config.yaml
d_model: 256
n_head: 8
head_dim: 32
norm: "rmsnorm"
norm_eps: 1e-05
tie_embeddings: false
parallel_block: false
init: "normal"
final_lr_fraction: 0.02
batch_tokens: 65536
seq_len: 512
MLP neurons of a small language model. Each row is named by its layer, matrix (down: output weights) and neuron, and shows model dimensions 0-255. Each number is 128 + 24 x the weight over its row's rms, rounded and kept within 0 to 255. Numbers have three digits each. A neuron's up and down rows have the sign that makes its largest values positive.
After each neuron's rows, "fires before" lists the tokens most often just after its 100 highest values on Wikipedia text that the model never trained on.

L4.down613:113131082109150138146099127141084082171148115155130116123086122161110117150163121119141146093104157086134171128097140161148145115123126183152122088154181092115132184099065148107133122107092118138129153127124148130111072128122102120131142128115132118166147138128103145134109140141068114114156145131121083123131122161112094133148123134130174076167115143173126151085131123118114115092143116070142130119181115102160169067142117143110123136119111137104124119151139148147175148168109106165118094140172108100113095145135118158104128116125137196136113116126127152144136146124114102141109144090149092089137152125143133102130137080112100121133112121121152136119117108124165112147103124197147132139129105130135099145125142143116131125110095136142158114117142127139107117087130127
fires before: ": ", "s", "N ", "= ", "a ", "W"

L3.down287:138122139138119118130102158145147121126104160141161103166143136125170127116168169137098137161146164088124178097140107107135142166117118123142105118128137103166113126130118127143135160121162100115156110121133120118159128089141121127133150124135099121138127141124158091144084145139145142179069189116095099080154162139135106111132116088139164145125138135089136115105105138167161107119153146120133137113114144125145116122150142133044105109138156098119123143130129159101145075118184130086166129144120106123123123101173115113141139168126114153124126110104129148092107135126119140113175110097112122115086138071140171103074149176168150150099145143138158138110134196146129152138140111092146126144147117113140144122128147148135143130128129169107133159120113150168131088151076135
fires before: "| ", "– ", "–"

L7.down377:097152141096142094102124114100123165124137124137153105128093096091111143123134145141092116135145126160098080137147146142089140126135125173144145126139164168144134109157148103130149132118142097127160134172093085116157132122132160136121149139080122139128088120105130144124146127081138170141105146131101107120146091121152126110143095125108107145118131105111148086155098137170156060092076148140125138114117165101143135133129149115150126141135113146094113102118149157119122120146153106114109073112128123128120133098166106161103125162148137121131126141103140125101125105094142173110154121144074089192131143159123089092148102152173107113164153110173102092093118139116086123100153100140084104102162118137128128120184109124105134160144086150153149142143171136156129147146117102
fires before: ".", ",", "% ", "Party "

L7.down411:143093087143114136112173146113150134140188032140104136095109094156110132152112096107122135104106138113126140140111109121146152148117143173121066130115136135124043150119137094126134112136127132127119118146143114092117149106146097088135089135141149134137177175109088115163117138128107139162130129139128118172131163171177118126144105114112109152155111170099113125113171143127136118154104105121098094114136127129124156162140118116105143146087107133172136119134132127168138101131141117148135165119137153102138102098140126137119110139104134112103209105142136151165119099137149105144159125154129123128132153120112089150135130189127092103154093150142141142186140167115108155114112140109141127136131113118147092151117096094131102140129099156119080136138111140152140140142103138
fires before: "The ", "==", "===", "According ", "== "

L6.down560:104127093090127138115127143131128126149138159098119090151101134143146133130111140135138170144145129131152112111121112092155126124138095183113117141124167127120130092137145121121135145119094120136096135089141142131099112116164089122065126042117133119122140174101150125082111099116167103161149177121108062132113124068156121123149123103108129113152111104171135102149154098123123143116125115071150113172114138129147182111136104183151101094105108115102130134120110141122106163107120135115123126182159118121122160155122086103163125119123102136140096096067117110133112156148113093116133108062132122090119147103130159148110137142143170134143086149122145136103102110115149141107114108122121161167119156134097137148115123152131146100155127111103160150120135121159107142078137118
fires before: "| "

L3.down267:129151156148142138125150127129125136143134150118154147105115126139095087138100173152104128143118085166124082149158131124096072139152146101118132172114124131113160110101118125139151129168156072129151159109130139124133156113122138111135158090135137135142199140153139135118133141130087125130100163127172157112108110104182131184132146116143175148116147100113104153181121141124130102109133115126089140113115165133172149142150098147120118093096116161060146108115105156137135094137140084168129084132159108086138112132097123110107140117100115128100092162125163132149094122122103108125139165092104141100084105086110105170113146119125149135112085136143155118080138118123099136097127138175119137133130173133139093125113102108154127164104141138133143101114165152149113087137114144
fires before: "ed ", "ation ", "ated ", "ative ", "ing ", "ate "

L6.down173:122117103157094074138141116118146133151161131167099070112146074165109142089146145122128118120119164129164141122161139133137117090122164135131167101183161137104183144126132138107135126121139066119121129135135169110127056074110121114126146157122114142130130196106117087111159144111108187121136150156139157138098082122117127083149108127117166105147079126117150107144111100125083103168111140109146137140143101110135127132139135090149144152132115134128165129114125105153124120134111093113112141136140108115140151160127123113130169125133138106105144117105141100144112175117101139095177094123148143098168147164138140114135162123119134138118110160132109133119132113101097124153092113122130139141125083127128153102109117118103172184078178126146111129097150142159143153141139140
fires before: "| ", "0 ", " ", "im", "3", "("

L3.down102:157103092156104150125158086112109105118149143093119098113099108123153113139179118127145141096108102104100104139157119125166158167118127124106105120134092149140149123143161161143115141116111091113138132138116147127151127127143106122139166130169150073123073126114143109171147102161142129172109117149138134145070134145090106130114133120133106118127122103157139168086178125129136129147104105120153127126124136124103154109133149112166097114143094169122130111165120153166139118102118140113108146120113111198084134149100108134092096109115131065153086149119124164148115142122131138107144121156159114109129119131144149162112152162133147093172119128116132187178154118170166117126145106173139120097106121109128150131150119118132144104164105119079107091117109142087184167141117116
fires before: "| ", ": "

L7.down23:137125101131107118127128159107149115136116104128078100120132113098101161154103150151142146151105100141136148107131095133151078145097153146129126133067098132139034154154088145132146087104117116145175165123111092169120138090146111117145108114141122125125141149123142137144115149146110112148132097147111120177115130104165124124111121153132079140107130128141094116115148104153142119133150091101120134134085096115115151144127088116124121130129173125119149112146164120130150155138101093157124175099134114157088162121135041164089152121093074080145167155145122117096097127118135126105144126136141148123186125132123116156109129120113132138122098159136121073158122135127139111149097110121145158138130082118119136125103146113161138126123111103166102140117130162154156183144147102
fires before: "==", "== ", "The ", "=== ", "Since "

L9.down443:130109144139117122092124157128181099139137107171181098104139132160100157187142158135177181156159109177133108112097148104152102111112109090110147128182097146139106069170154084140149149120127091144128139160140116124118102127080109121135136075104154127126104158146151158132132147159143162109179127099113105119119129127098103151127109104141158130135126108086113108121134124138161146086116096103124085160141107102123107126131141134116133112105124161152083137139115138145167160129114121121100159110139105142145101107068158095146115136109120146091122148103112138092116107109136153142117133079152141156165170143101136144126145157109113126096100133148156143133087096154146134129105095137089133125144142169127074095113151137137128130130159135114131108137147157126118147122161115
fires before: ".", ",", "; ", "4", "0", "2"

L4.down290:111157145159153156148111138132100144148154113129157138137166148156125156142099150143111144117108125172117118142130126130110122150161089150080121104093151127145113101148123103127105115145117148100121112142129122129117129082131131112131134134140130111139141110154177150103136180085167129096086083092137110098125114161106123095152083122082146125084119119164127140107134146144140158099146135174122142138108137155096161182110123121060120112131117108153119154094105096160176092159139151146135143152147152148138140112100090145146111111113121139155057120162122124142102174132118141105153135114135091108113102139150083093128112127108066156098104138116111101098092143149150106134115113101115102131120122109086130117117186103111106087103110106117125091127141170120107130150149168
fires before: "of ", "s", "s ", "–", "Rh"

L7.down430:141094093097123111138122135109126159134159080140102111093112119131099108085143114138134110124099113127104112153093130180124106134068122177126141127084130163105047126116174108131131105108134135159119141154104149068126135128144139146156119125081167099127161144126128128178137091135078116145119128149118114107103144125118142095126104118126156106117155113154160112150126137158174093088107125092146125110108136095149179183091067100128128092097119139140136128114136168148129145163122145155133146180129103083141098123176084152131126107121165098128113120101155128145150074109107116144106136104126095138096105135128126119130160147104142121143109142115119148137131085094129147123118147101137152131125136133104078150149135143085125105099125109131153136138123113153116136113166145
fires before: "the ", "–", ") ", ": ", ")"